MLP neurons of a small language model. Each row is named by its layer, matrix (up: input weights; down: output weights) and neuron, and shows model dimensions 0-191. Each number is 500 + 25 x the weight over its row's rms, rounded and kept within 0 to 999. Numbers have three digits each.
After each neuron's rows, "fires on" lists the tokens most often at its 100 highest values on Wikipedia text that the model never trained on. A number after a token or word is its count.

L3.up686:467466499532494515491508485514534502474476499494516510528509504480504510481504526535533477481488510518493506481516482554508513480519494493539479527555485478532484464487515489532501462490478467495512517498510546454535521521517478482494528500464516520508556482514499485459466479534493510418546461511509521513470478529495464506491482492490480530441492503485462477459493543507481490450501518533464478474511504515520470518503486510514483520517486498522496511566487521473482526477504479548509489448487503526546502553525510515520481478506495529465461548507452506502494467502536498508
L3.down686:469550511487480485514507525528452483504502501466453501508467456476515448493529534491510514562484494500519552526520455512484466483485516522536492462499494477481467559536481464545482477529507500528510500488530532539524518480465440511510534526491491481509515486483511510487526521496479482490512536507509447498541520495478502495507514520557501514506500484497499487510467492471507453534488493491526473491504493458506504498476483510510494494519479456454514502496490537512442469517471499506512506501473521515516539526499457545466503517486496505459522478502491479522545482506562527495
fires on: "it" 28, "y" 20, "g" 17, "th" 10, "m" 7

L3.up486:531485501483490511506493499487502495519455505476462475501494449481482478524503466530534503512492504512516502536461497482499497498520513496463509488503480488550529488459515496515519534477514545477449505466477529492452485522528510507500517494482520484495515484506495510450554472519485551532536466494445520485522525499491503473466512498507518453523503511514513496485433460526454503513500451512518519503482503543518558511505518514450518466528475483479548468520521488461496520492470518511510534492490489565503520519477461522512511537550479515477486489511536553482503522535490501499
L3.down486:527474489491475534530511514538516493534510487481460536469498498478447516483504503474487565483482521503499540520502539490548529502499472484470463482506531519536497485473481492500511524515480497464502486505472530526480497474492555532490481521467494542489532495497534522461490506514509492524456547502496488508475539485504464506520517513512560521479454498508481504535503502498490490515522490495470489495449462484475518479467536478501489512468519452510479530515468472501490450485470510528507489493498480514477507540567488503475494540480585479515477514516465494531486499489520466526
fires on: "ed" 31, "i" 14, "ent" 11, "ag" 11, "h" 10, "z" 6

L3.up153:503484512477537520510519502489494477437514514461553491453478463510477496463527518536482461503524524526514457496466514485502494478509514494568532506552492478546514509516474525495539505477486491509521516489459537478501496516497540515482457464511458548519487508498472502509532501486479453518492514479513542537519490452493477525540482550508518513516483478456501448464526477486514504452448504503539479481505518504476485481500462517507526523489491502502484487522476513507524503518536474503466524517528484480511528499441493495499502525511501531511501531532498454543491509507519476477
L3.down153:534520500480489510481471516452501503501512508495551493508485481497456550524511502495499525487470490508453505536513510506525486477580500490508493553497559479462511499537511469520484507496466516487511533518497502549526523500548481528512478484503498475481510454445477481534496472511520509506483486489518470489465524474519484494473471490520506540452477520487472479496478530506470480483548483480478525496507491537511510537492497474514505482512493502535505518507517513508416502535503493503494475539501499448459524503534515498476504493476505446450510500570533526476493505481493505518
fires on: "y" 24, "ies" 16, "\"" 13, "i" 12, "re" 8, "n" 7

L3.up162:507543534452454496501467512446492466508539521460511508491496521507492498487495469476518475526461513523525450518476505522510528457494492493531484545499477507503531459463471458507491509494503504498505535462548499533497463487509544481507527482475480488501507485469489511534524473532494491489533502525546481505532507500507533438515507488511508523483470513498488481495551496459549504513520498486515498559439448512510459504517488499505520542492510529413545522505514498531509481511449498491519508541500518499460491501453481490500519498512502528502496500501480512480508474487499511525
L3.down162:465526502483521514446536498511493476538489517526531541518445526490508457522467494501499503525539468508535475530497507485491529534494459480480495510537494484481497528503541519526503528503469508467511445459495477493481461496547510463531510545473505504493533528505493485512526502444506451517526493484499534463482527511501492488453483492495488509499469484452484540510515522463506560478483541522457502514461555495486494452508467484527463524474509485474493504509491478473512490529524503487519517522520512493463466484517505541534526530524486461480491532531463511480515502498504509505
fires on: "=" 45, "en" 23, "p" 16, "ly" 5, "ro" 5

L3.up62:505496502480475446513536531516511494516546517471484489505495501502520474539466544480495503494509493486550483522499485517518492512527474466495517529499484462479509533480541477490505460536486480506540503436530469546495471549491518493493493516541518551489481477476492514526492523540526476506516488480515457483524471470449503505522540516534496513512517463474498517512500474492505492469490516501472517535487521538507487526485511465506500500488446459522492505488475491530533519500459481502501459487499499483461511484453489508447486508536487505477484456544508497564532517443529482469
L3.down62:489495456508539507461486470509484482501489523489512480508479497500533506510493472550443471517458493504507537492484488526487500489460504477485513491510512515503510489535484514484508501479525532520481475507532512463540455514454486475517488493501533497465511527496470500496546520502509480471509502509485557497496491536494480524427491502480484479519521481466509462555492516492511546476524540512528506445527500479482494493452510529480540506514523500457520494475531538529505490546505498493516507510511500500508526497502492562515525487502524526533448555460444529456523500513455500458
fires on: "an" 37, "in" 21, "er" 9, "ian" 5, "en" 5, "p" 5

L3.up95:499518517550445527469512512471537524533494461461476480452460533449540467475505493561508471524498458498465501539511497486518458466534486493497523502486526514479496506493512494503547493521499492559489469499515507492491465449475521498506503464483497488487477537485483532456507504529484518461497517524513500536520504502467499476469461470496481448531504508527495498513489514470492512525536506519519494505455506511479483530494488503507517470466581503519535489485513515497460522505503499493511546493550489511528504517556479502549492518519476505511495441503497508516500527490509502512
L3.down95:509496490500494446509502507525468456494532531550526515543526467508467520505485496401489449488487502478497471468533518520503538499454505506485501513486512469484526536516500511553485485515503502496488514505496493463509550502496500495536465467498499498500528507527468454543513437486499517506494504475495532500519476496505493504476523498482492537506554510467524506504520479521536455521484505437496536516529500503493509456458550505511526481496472506484469543491499504454493510486491507490467470524472587502486481502483499506491510485489507480480499540521521497529525505497489526508
fires on: "k" 36, "an" 8, "al" 7, "t" 6

L3.up176:463548519497497477469525483502524506506467502484511459488533494478466496468481493490502498489537495496507507501495481501492490468518443515508503552527521490483502486518515539501489495488513492497517517466533507472487486498442523537472537449505440502547515487494539538487486458514541527487518469513516524524515545474496479540497508501517510523488527474498484493539467535518467508509521549481476498536517509477497478539482508497505517518474512477517511535566481549538494485461455479515527502490525515536507542473473497515450513484490484461502523522518462476457463459472478525482
L3.down176:527512495504522502513496473521496500491501561533468491540497563489495528529557470492525523518467493525523525497497491478445495516483517507489499563486494451530524473500536508484493491497476505513511506504514526472524493477530501529513526508499485488493496477498489489470506524515511462497456453553501466476496517482485495458519496449460459466506508530487444478481508497522475495502485482533497510469505549513453466481491525509485508523525481537491424510498495505446442512535487530589523524506478519514522507477511501518491504513503518475515508501482492501481520472505510483470
fires on: "l" 21, "ch" 15, "it" 12, "g" 10, "i" 9, "E" 6

L3.up335:501484518489496514520507504503472485535495532469528465503554500490452515527502464541478470462511510489485483548495528506475485525511489507515499512512463494472513498470507502490513491496460522504495501476510488519508448499495470487503526576487494521485476508523480505476519582497505523531482492487439509461489529515517469519490487511444511490483493469489481549511478543520465485457433472532535503498521511547515495490460549507513510503515506526476510502501461491498519531579504466516534472488498468534490490495514520485522469510488496530463501478528492518490519538476472533513
L3.down335:527518519500525506523543534491485466507550488498462524499478548496553506545501494530535561484484487502464518481540535471531542486472539474485574481488488482516460498482517507494482489459473509506502465453505490495456491493528466509514462514497488467518522488498514529514494504466489529513481539485517490547500536550512495507529492510468491477508493468510461461485527526515509510502504475460498486498517519510478481497456495500469477469491471489492479482528533535537478475525487509501492511516543511479471472501517532479489534440527506507498529468457505458514504473466501495535
fires on: "f" 31, "t" 18, "ec" 10, "s" 8, "re" 7

L3.up642:473501493505510476513477527503453481543492506517536511444558444516473518488466497495478461483492491481540433512515479553480514557511518492469511500482513500491532530450509489505527515520478535467480463475512558491463502486512525509499516493481489507524458462468480511500468509473482497480462495498521537487521450511525510507532531467516529502497539503484483499533501502494507475518534501502500506522531492480471485507472539528468501499485476459481485459540478490504472451495510541521492495523526464544497535504511497524553521488522496490525521483529487497463483527535510507529
L3.down642:571517477536509492491480519519497512468462470505504476503495519509524480483518459507508571531527518486521557528489485519491498458481508503533475498468478558487492503505493471531466504517483456505528510518490503508503466496485485471496481499545493514480523463494493473500521511549494503494515471520475488489486481498528462505513474500517507448504514472519482497520524522563492495502486440446445506491466503511477487486532468539538517511510506490528523496498475460482500498491494492453476522542455505501502526480459517513497510499499526486484504541490560517473515551511503469560
fires on: "ad" 42, "le" 11, "==" 11, "ing" 7, "os" 6, "or" 6

L3.up415:471470512506487512488514498501521496513492490517519485472504489501555469452494468518470501508574493453501497506514470479494485524555505484482512538505475499502462530445500524523506534507499465476483550514534488514494455537520509510529476502456496477506483518467490518480525547515492466503484465478463500550501520517501499533477494541492524508477481484475466511529510475507498474497482520512489487450461516529476531502494534521498481500533463491522491510521460487504581525507518468520496439479554547493458498537526504512500499537517518493490448489521474503504510497468509478496
L3.down415:472503541551514465546496500502533507483497517474467475508487507546477510533498484521515504503486491529504490532499455516553514548486511463508546475502526521515498460498523462507483549466502506464569485494518457463460486509490455517454512510508496516490512465481512500493455494473536541502514546496496491476488490486480532530489475477497450487477468522448544499500540522500530503492521531469524519530471539509490507511488520486531491523513489494448474508477537531493447503495503498545520540539489514489498455491494495491492516476487463477473508501511514477503490504488526499455
fires on: "t" 55, "ec" 14, "ir" 9, "in" 4

L3.up186:531507510505499497471499499524479513456455510498514490503481499517489521491500519508526515466501500533512470508495528516468500470510500491478511494538496552522516540512522462531480495465488488511427493495481492438497481494504549477475537493490487468496515469494487528482538484499494503505522467528496534523486488503520468510504547491483478506531487501501484498546486469487504528560502511518552497502460577518414494483493505510510496463467554476453510514481489476545454478511511530481522514484522482510520526490539476496520517509508514477489453517455521516501542513509442488487
L3.down186:511519542522495463546475498496456549517508491492500532500487519517514535477530517473453469489494524485495512494518528527512457520559491445497526543484508492516506524437467499514492486472489523496513458533497520460487486522494459473501542543474454540450493492492483477496488512516507528490481529545501506494485502523496521491509533504505489541484473520484493463470501478528494516518495447486509557511539463482521503493479522480529512524482478487521502468534495519489480474516502517455508496511508424527502526528459517478485480481494497521472493504552494503482520535515504494445
fires on: "c" 58, "ir" 18, "u" 9, "w" 6

L3.up593:496507515518513471506526483499427540493494495505477518500520489515488524510465467524532533518462447513509496442501504490513504524507500502485479486514521516479505476477455449519491565512466486514543537456497522462503451518479544522490523428449502519480511515530497531464524482483472521491500480497446531466502509477487529484469520491475476526521487518544511508524500535483495484557487507479500472517524531468511476542456488485544515477519494473522507476465499499507493517470532490507476495535520510494491506509515491475473503500542537480547482499521537510478521510514501470513
L3.down593:464494515469467509514479496519516469488498512491482505485517466508494523523498476538495502525490521491439537504529486516517534493479497528485503502502517551484514495498490494467517493482499496525516478511495514496519519542479525549503511512493503517504457507497464448533474512500525510509456498486512491531536486453565488531440508526528465493519489523471524501569500462445482544468535503545469496481479515422509484502515483515509524493510513506483487469496516513498535472515472500480494465463504522540552494470449482500546497507527498475478462489542543514487493473495490512464
fires on: ")" 50, "w" 13, "id" 10, "ir" 8, "an" 6, "ess" 5

L3.up43:485488533517558463499514508490509500489484457516501498492523458499502439484485551512462493479496541516537470503462467528514520496488522520490505538514508499512496473489501493489554526531514502503450514527443493528495468518480454464557500459479515464498530460494496494487471489540468466469493538511475515509476478491531497472535515513474507535523517520481513510567502526525540463541513487453528494519511480498513536495477464524456481529492472504496496515500506507485478503488520491490518509432520533502477498519470505542497547499515512505516505487463492474499472536498519466523
L3.down43:486559516509531487449501496501491502496525498524545463547525513484531516488505468466526493463520536521422488492496509531520492482450519492484477469487525497518490504479492534486469516472527518507491508513554477511457483516478554496472467486517469495530493529500476478530461491505494512524528510457500501489519476523509440493478509528514532464552469514506479536469495470502477454464488521509520519506534449511512521475535512485492486509477489507469521470466499498500496509495488468515523534524490502471510466482503558511526474551535498490491540490519483520511524500541488460485
fires on: "er" 22, "e" 15, "ore" 10, "p" 8, "le" 8, "all" 7

L3.up36:527543492503562486516502465538495455508499436530488520541494506478526481490542481473500548529471479541417474445501510506526489489531505487484498552503483486455527514492464506500515489518571505473490476480473486506495461522520496497523537491515453494527548443532519472470511492509516503514488494536492492472491503476527517499543528506474505522518493471515514518469524500526494469508480520468482525535545507501465468466504486520507506497505492489496507521493554499516466507494507481528500466505496517474511491495479490460490481501505544503514522521445485510504478470492513497462
L3.down36:496453477485460502454471528508481524466517527503484488496434488496494490534461509510486421510517504476492474491520470518487537515486520500531465471503519486520536489449521503485499509489492485505511513535530493492502485443508519448467486501485504495487478512534526481497517483527471495485564501516526550574489468492550530535474528470516506468497552503540469507486505532527508447491542498522523545501524533473469492516462480498454502486514498527512559528532488512512483497509494485481516505492497480497504514487487512504523496500543460484506493483494487500489489552489522515504
fires on: "ion" 26, "t" 23, "om" 20, "ent" 9, "en" 7, "ot" 5

L3.up207:465524534513511514513531454511507483493520503494502502534484490515519525508504486531480547521525500498452479479485478467516499478542489491488467515487490554425515457509483508488482517513526514500510480496489497506457530539526494498493541512494523476510551482496496485471523541534525553524515466528456519472472498481500506497464473495479507494561535465504469484476471510471463549485513536477528466501497495493472480507441547521491537515420470475528515539492513497511545497511508489477499508508476482517471514510520506478536532500501534455517510523464490480472497488510495499507
L3.down207:530509483511499518459505546513494464555494456469484481492474480488533481511496463496478480496440523502535496497538510507518537494515490489480559488506485464499521503460478486468527458475494501510516465526500503477511454546493509468486509465551495501491489528512534504451477442508533483496518563496516522526498506497518507474516508514527519471463481511542458493495512493468517506504503499486519515528535493482507541510538470491495509541530465572487487522521484475511482573457516457512504515491471485455488476541472481497492526528534522495499497509471489502491475506498513507515
fires on: "t" 38, "n" 14, "om" 11, "in" 7, "he" 6, "ce" 6

L3.up576:529468476522494487479538541525478507552519526478528488474490514493507462508501520498448460477506465517498525541504488535474509539490481480520549462489499476512468508484451504464588490529483521513505541478511521536508480526488511511526524457481466506532529467485505511516534458454462511452492483521531454521507504492508515505493529521465526478519516500473490495487508494492523498498522478507548473509505521489501500552453512501515501520454537507495504472497515495495496473516508495500489568489503506477495494487490445430508512525474474507490507525526517496489457469522485495483
L3.down576:515513534498476500521500512512495464466473513511533514551473518492477484487544456510525553489483516519480492444527488445494530501494512506489500496467526501503494502492493513515441519491499454537493515525545480446515483468482471504487521499462526485469535515475454451514428504496480508476513515465489544546501461499501510521470499462490503512517495520514538470489481489518459481550493474496492492453505563531486516519529492462489503518500504498512517513504492499536515500516469473505464473497496491521515536529530483527533469499477542485512552514508549541473518509494507507502
fires on: "op" 29, "re" 19, "e" 11, "n" 7, "oun" 6

L3.up269:492521474507506489505483448520505509486520486497489524487495510502477512496494495534525512536474526497517484498530518548521528500502492498535492460471552494517473516506470492490480522510503491533488474467490514475462489505525479508503499536479454515481487499517479476509511474508497460520477477520517462475497524528490471586467549527477456534473484540460490503512474459515512481497487505541499515525475501526454499506494495445469462515526466497467468509515586516548509495515513519476495494486480470521540533503480539516493478472514550493541483530500526441494470496535491507528
L3.down269:495494480513517486472509490471489477532519537472466498462542479443529519477500472519491493495557492482505509532553528537494504468491527515490467520517478491489486494470537518494472475520458503456508500520490510538482518484448514522487546483542497494478506461533479493471512478545483515514482544518454480469474501481513548489515496493552445464512504466509502519517494507493508492477537463493512516502508493503553518490504551528464524489484477501503502496477523450512498511522484515493470468500517515470482487460429498492482533532526518526482486529549533511522493541489525512496
fires on: "\"" 53, "ld" 40, "ver" 4

L3.up53:479498515478502493460472511528504505501451538474479493502443492546447495556499559490497559544508507521520529519491518485510478538503461516520528469508482517496533464497529541547507484477474485480485483485495459477480505485534550506512481515505464487540516484532536488540521480514500520466476512528487532498517496447508501510492543434495523475461500478496485538501466514498485508493515523526544507497502494518490475443496512487533479460516524474493487493443496474515517485511482469510480501469461470493496524493515491501503515491549528497515545513472512511488457473502514513501
L3.down53:517496481484539492520514511506510532494526422492495517467571461500508492485486479444470475516511503501456498520502497522458483499483476508477516511468506490462468518464513536458501471504518487518512517540490537576500487511500490493526530498524510514474537483490518519545504523483505519515480480489495545474520474488524478454479430486510497504525484485514502479486526476495487495498533467441461481505476484512504515505526498528503491466541460508514535509502518499526521522487500487467520565521570507500493487524483515509483501479528472506474533517488539509477503504507489446529
fires on: " 19" 22, "c" 12, "2" 11, "ic" 9, "1" 8, "u" 8

L3.up229:520511541516466482418497519466499545480508476499513503453493498523531489442513536533537481529478499505526485487479467499454506501489465496528534490499463475524494467467512505486485507496517490504492491539516487444495481541499481488453529490485500500527485520518492511482553469467494473473499542498565518507505482482509498512480484475486483472544556522539493471511514495499509499504530471516561528499485571536494486524508494515490471517520457480464527494510533531534463496509463498483520500527542490495502511539458453513500525485513492500470498514499513514485497467519485485499
L3.down229:507510492482536497555510444506522480488473547507512498507481491539471508509498489479511538464442528485466437501512511519473534535480524483528525487527522486529516527529487527522532494480506532492525508491517505516475490534455507489485502541481483495482482449495471436543493453501520470497478486470539554531516507532452479498478479499529486507496521486514496477471486502472474489563528524526468519472469493493472479472526501474491491512498546512499496460478487525508506505478470521506517481493503455517505510553462493493492450546505531495492502502512539496513505524472521535504
fires on: "ran" 31, "k" 19, "or" 14, "al" 7, "all" 6, "ad" 6

L3.up71:497548501522514522517481521528500519543499487482504513477502467495549482450499501514483467513516479534487524524491495480549487471525491445492518468504479537473479482504512516514500498472504479505504498516469474479458461510473516484531525523429506544513488489508478446483526503468466493504496511497507532514462533507447494481495506481467507548511527548509463484514476492519451456493480508495516505494540499525507488552483502525540496492455507517521497485465502465493490502527453490514506459530466521547499499492539505472489518521478574551529492529496530497496476496529509517471
L3.down71:476493511507520487457498473510503502465510473470499507526511509489485490489480478551539462548455506552513510481543521481503523501487525483515493496501499528521455490521443529521482466444529475480493518500497547508462486483481506484518470461495520496481483492507534503479546503494523494488535512532505498526452505510499491476477496475510491527517475497509530498471467481522492515519502498531519479485480517536523451472461499501555465468515496550527499486469467483527463521513538503551483489500463484506491541504525506527548458503510531543509541514461525523491451525465510456515
fires on: " \"" 51, "\"" 11, "if" 7, "on" 6, "\n" 4

L3.up187:486512472492554509505533452509516496534490549502450525517504504507467534435519514492480533517477465504504536525515489490510477493507472520462524501483489473502490544503476501524516466487487489536482456523486540458471477509513419516538500494477558502486506471478464503534517519521520508522496497574509509547489521529499511464515506484507475486512500479500464484461477512530526522561510495506509442542497509526489520499449498503485501510518512523485498486514497498502465496491519503477485513525468509516478530530508538490510461456498502512532465469479494510459512481465501466507
L3.down187:540480568480529526469464527500515480505522517501492493503510493567503557478478513529529503473541480453492486506521471474514522475525482474506463483494494513526514510536497465480473473481513498496524557524529468508517488474506519535465515511545459530511508509473461518517473494477485505495502544504488475516475471496475545526533477498500521534526512469514485500510485515503505515485484493489438485544498514518505511528457518483499470467522534464499520482528493445478438484455529509515557497492517457503503439469511485494484498520471512483473471495509501504511499542500507508496
fires on: "ear" 39, "n" 13, "ess" 12, "ct" 9, "ran" 5, "/" 4

L3.up237:494538484483537481493500501502526493485491504514503470525503463548485477509491504504532529512494510496499476449459527546492514474516497508482496524495512538513477514494529503510484566475483502526513420488507488480513447483509513526506517481487485467529526544484490514535459481492494515491475479498506466494513470499467486529454534488510498475505445508446481490509510461543504508537479502523489513534523467498494481480541485518489493507486495467550520505474509508547508480539464509482505520438488532515497522461503491502521463519550533424516476510504522528549516487488503540489
L3.down237:501488496471500471513558491490488577486459497454479450466482472473486540431492477544490475501508508490493531480510507507520510504478469464494478481500507498491514484519499532482503471503542479450525506491519528514483529495545523479532490565514492463526506470510480474502548519501464495506507502523490548517503515506506514473473530483495475524495529509476507505521482515502508548519514533514515490450486522495488513443491493493514479488490536526528545487494500454475487505514514506527505508470528503546527515503450564449511498490518469503473490509515521487485453526531469475505
fires on: "ec" 32, "am" 12, "ver" 8, "e" 8, "c" 7, "h" 7

L3.up589:535506483471533485508528475488509507489492474451495533521470537532535512536521530483469513509510509486499517489549502529529471481509493490541509511488523459492458493437482542496495493513506520492468541493491511474476465508493527495502476473564482490500474521527477489502491455497457499505441538520561484514498527515505521465530488492546495554478485482494478460516543529482522497534538506500523498496483467535480538443539470469496502463481482518524503481470488512497479452552480510495480467501478451507528495540476480499462492520511532517514510528505503484505493487516511500488
L3.down589:468496473498484510489477536502514504485500505541544464491515458467525482515492506507500482526508498519487495524500513473499507483472522505499491481440497522500526566504509537561493491515482500511475456497544525475491524523541493509503453523516479547520515441497522536500516487494464515504520456529488532508528499480435455511481475491460526443459505491512509543488470478499520470479479502509510453535524503495488533501513524483494484517501479461476504505524539569507475506486511471494504515520508527508497527461463489537506500450491490549476506506507447499524477492480521543504
fires on: "is" 23, "ip" 13, "ain" 11, "u" 9, "at" 8, "n" 8

L3.up574:434539505432470528527506476513513492528459510517528462478491522463508472501507510496535524494484541532512469479491553491548498517521463498459495543503494512498452505477532476429511527546501543490458523513537481478535447497460474511487504458490495517486481461483466522508514469498509469540498562510524538493490505481512531532451510462522521466486523501493477470508486503547496479507484488535502529478469503498552517530531499495478503481512494493501518520504527488512497501522475491532500488461505504516518516505481495506500459531490528513497474489484487498489496539470490503506
L3.down574:440508502476503507526499474548494562477473501471475519474509484480528518560514525497524502447444493490538512476511544492500487497545467522512487495500479514539492529509530510506537491529503526503478485503504493447455474512492474530493478481510533544461463485499487497549510496472502505550457541496513505476482519505472525509477508521519545528497555481486523507537506497498485483470473514499509510509524494442534512487490524479537479494496487462490501499473555520532492480525469509491503524519437464503462503474496517493493511472466520512495498551497456486502507479492502514464
fires on: "\n" 31, "ter" 28, "t" 10, "f" 7, "ch" 6, " in" 6

L3.up155:526493443496500452508459493471499480517510476504519516530501507547483529506514506441483455474466484540517491497487482510523502502415520517469511491462479508488493499468502480517514463505506529465509530504480526534505494500487536464497544500454525495480497486482511476527533495498483507520531495483513537476502453507534534476547515481482500502461528553504547449498502474485541519491513527477529505496506476506507479526465508558478534535511491502501533545536522473514526486500476452498469500527492524545494523506479513507503508502494453479530471487495457514483480527496480463514
L3.down155:513536498502540487453498517499489478482473509470491526525490457505518465485503479512492542512463483540561518500457543502481510493491473497503492491484499533505491501466512523502495503498509539493476467473475520515504511496508461480495522478511494504526509478492536472535474492506503502541518497491462504511494494527517489514464527423466486448478469477535485517518535476514523548514497525498457482488441516548460492446475515557530489492445507498528500521519517482494456505503518483474471526494512529499481526501497527474483481512535527478507544526565496539520531531504500483462
fires on: "ing" 26, "/" 15, "ame" 11, "ong" 9, "ad" 9, "and" 8

L3.up763:480512501521494504524509493495541523482517488482505491506537519488516499489464535492526492525494458506463487507563521518513499458563502480522506499512464511482493523426434489508467482514518495485501544518511513496523507487526505495509515495517501505480474550515529523513520510539508521489526505520525453506500478515497494435551503501573520514506519506519503491484464501522498496515487436512454459505478466498557495473485480463477509484500457473466508506483468476466469508481551474509482485531493527490497481466512519466478487548516501474510488447527492494546461507495514507516
L3.down763:497473482479507488484473464558499457533499494501543463496506538510482491517538445507503521511501517494490523470507469521478528516511526498517515498458567508466484498492504505511470474496474516464482526468479476495491491530460474505496481542506480529498508486511551520494511485508480510487471521541474507513545491484550510553489501519471468465428484502510453527501496539489475524513515533490551521491501503473543515524519542489462536480527483522538510504488478496463501514533469503454505531494506490493520510534487498522500497492503503480487515545447519471484508455446499525465
fires on: "n" 20, "ary" 16, "igh" 13, "ain" 13, "ed" 9

L3.up701:421523519481505455481512482502507496454468487533550516501516503527495495500491524466491507528451478497502517535521461527517526501515531532488541483453499503517543503476491530522494467498536533484487471472514482501497523521539476475528487494471505484511479509474536470493522486541512491480533497530517457519482457505556512520496546522491481476469480495516467513496527491539516436507506475501497489535518507513522479466491516520445507490520511448497491514458502481551456506497472501506521550496469484515484481458465533485506554522508523501483513520486484505476510475532505475519
L3.down701:496502462534475513488461509540517487514511551474515524513493468506498495498508460485466455483539521539506480500512468471499481520549511504476487508496479492531496478486489476490500533489517514572458543521497478538518474497483478475499520456507516490470492532508490461472496508468498506491524526514517494511499497547505492525480508469466539502506473491488499492425463511419500457509489487470491524495531509486545515476502497544536521501489559544502475476513471520503491475515515535554513496525446516475504509509493511536557470502479509532490492480481527464506509506494490528486
fires on: "o" 32, "p" 18, "ad" 16, "e" 13, "ic" 13

L3.up437:511527500503531474496528523488505489512543483484485495475514495515503491521484468465465480460429539494500482483551530495483515524510496531511545484506485488483500488462477570519502524532450480461533456500502504506498501502502494504451488511518483519459511502496537540505520506452522438461503508493581513486509530541520500527507490514470484497477483490484528506545531517530542513484520525473486518521458509504531467509523473535493504484493481523476498461566506474472502542454472503524478514493493479480483477474469495498497475494487486531530519473549476497516497509478489492499
L3.down437:458492514476510510507473525500508496516490508485519484485506533475456511470490523481519516492516504511540444524488471484557490500520513482519487444497511460488472507491541516515517481487534504493468524489534499509443452485503504484483470493510503542487485518521538463436537482548496494502509538522491514493472548527456499487482491475504502485495462535463509449497501497525503504496545540527512481511549533522516472486480521481501478525516540489513475563465471502505452532487464511502523539540437497491491486490474512503502494514508522513479460554501490524505489499506482549495
fires on: " r" 47, " h" 18, " al" 12, " t" 9, " d" 4

L3.up635:486520530502497489457458499524523479527506498504516490504565509506479495523496560508517516509528499493500487514537484529462504493464499518515504463525520503490465527491468511524458467519519490517530475496535482489445464500490501444493513511506519502533508483478458467492502511512540505511523493507454492536494515464485532529473497514472502513488506498471513528545498472514479522497472477503486459529527514546472460490524519489471489462484543503477553510463524541522487415511511476509493490510500500526529482486486532529533539557517471489456531492466492498469488499483443511502
L3.down635:501517450532508488510502457540487502485467503474498505476469495552541497524494491458525513481501509525496483498496483501503433532505514529501514495516489502552502475511458518525454499520457467494517531489475503518499542509482488484494525447475526509506476534542526483515513529466453491506504522484456484515488492517527504489542488507524451529470473454514495464544487481482488500482518505507530547507489528507490437552496460500495476520453467524538480473466497526488503483500495472467497518487532527476534523512544540487518538492553508537483516487499486517480495470510518527484
fires on: "ill" 26, "iv" 17, "al" 9, "o" 8, "ad" 7, "ab" 5

L3.up361:483528477523500544500451511492507502495515487515536511455547514528512457497470445522478494487473488507491555484506471485461501495534489506511489514530496523492532472509523488502515502550499496501507498476487534500476460516518527515450510477503533487496494484474538486518513432484500509480472505493515540506519491521519560540469557503477498490509565493496496516538471462487532485485475509470463531503510546471479516445490488484480509501506503476499498505453530484495490462455528475505510502509536500523473480498468526497512527458547501494514456459475505519551532538503481482505
L3.down361:493513551518526469491497504506541471505567482480507508472498487532521555480495520491492473483521495465453479532481521505514455469454488465498490477472495504494529551486548473524486464520530477505471493548492472508443526486497481528542490498500529471473491494494469483510520482498509518513497501501470466522499488481517511493524446509522479521561467496459513478504496497504549513570524487521525507504540501512526468528535525458488477473516491487497516516526471514508524532497490503441508503507495512495466512521512501493461475530521521494470462495548487485480481492480552504469
fires on: "ong" 32, "w" 31, "an" 21, "al" 6, "ow" 4

L3.up329:482525495501492531467490490488529547500492541457506501482454518531470519490502542550500502504487527467503513522490503485483448457573503521493505527494507523493453485536512478486539506525495494513490528515582501473508483489499457500529473496473493519546458489470460506519481478506490530518497473516544492505509516495506511489487486485555485466452504546502490479499522514471526492479473511529494473477492510504530503453532512491512494501500459525490526521451506458496507513477526494510458538465508484506533529463536552468502489526501533503498501446501504531484506502496514446495
L3.down329:465475483496446489513492453546472499532495507490528517526527518508527502510501472486493494503505512504473523500526522491466520512461524502533522506526540514485512555534510503525473548519511488561509500488511531553515513466476523513463506498444493494498522522487451526480524481495459492498500506525504517457444520500493523525505527521518502493501518526557499474500491478547506557514484503512480509499513500497521542519481453467499450464435516478492502523481513496500479519487468516448480462473514484499510499424482477523503476458488506494481508526501505504458499505474534465485
fires on: "re" 15, "on" 15, " pro" 12, "v" 10, "f" 9, "ter" 6

L3.up297:513493503464541542500483537515518550447470486483513490487476500503500455495522517470485517532558474479470509478489498478501514494528498460477441514483436480477544482466500490561467539498494465503507549478485499526511516509489495454464558523473523521508524546514503448498521525485462509499503503494494504512501459508521496538492519488543488500538496480490498493512496520506476496512504521540469457521490541492479499447488499492512480496480507490521518520506512470517519515506532548466524513497506521529468489520530502454519460534494511468461541504477474506490513523467465508488
L3.down297:476514448514497491532529462493525454495503533478476495490467463513526515506516525541533499458451524495467491502491504516494492492538527500539500463513507507555479541539529517470477527504526523496520503498514516495471463477513535491481499463510542535432488477474509473480476487554540476474508537470487463512505521513490509459494497476505501491492496546549485504487489516491470492486514496480512486496478510518513504523524469489513468525498461523501521472514481489545518525455475529497448560510518470492480502468475490531513505475502505516501462506522483518524508523542494551440
fires on: "e" 22, "ew" 14, "or" 13, "t" 12, "om" 7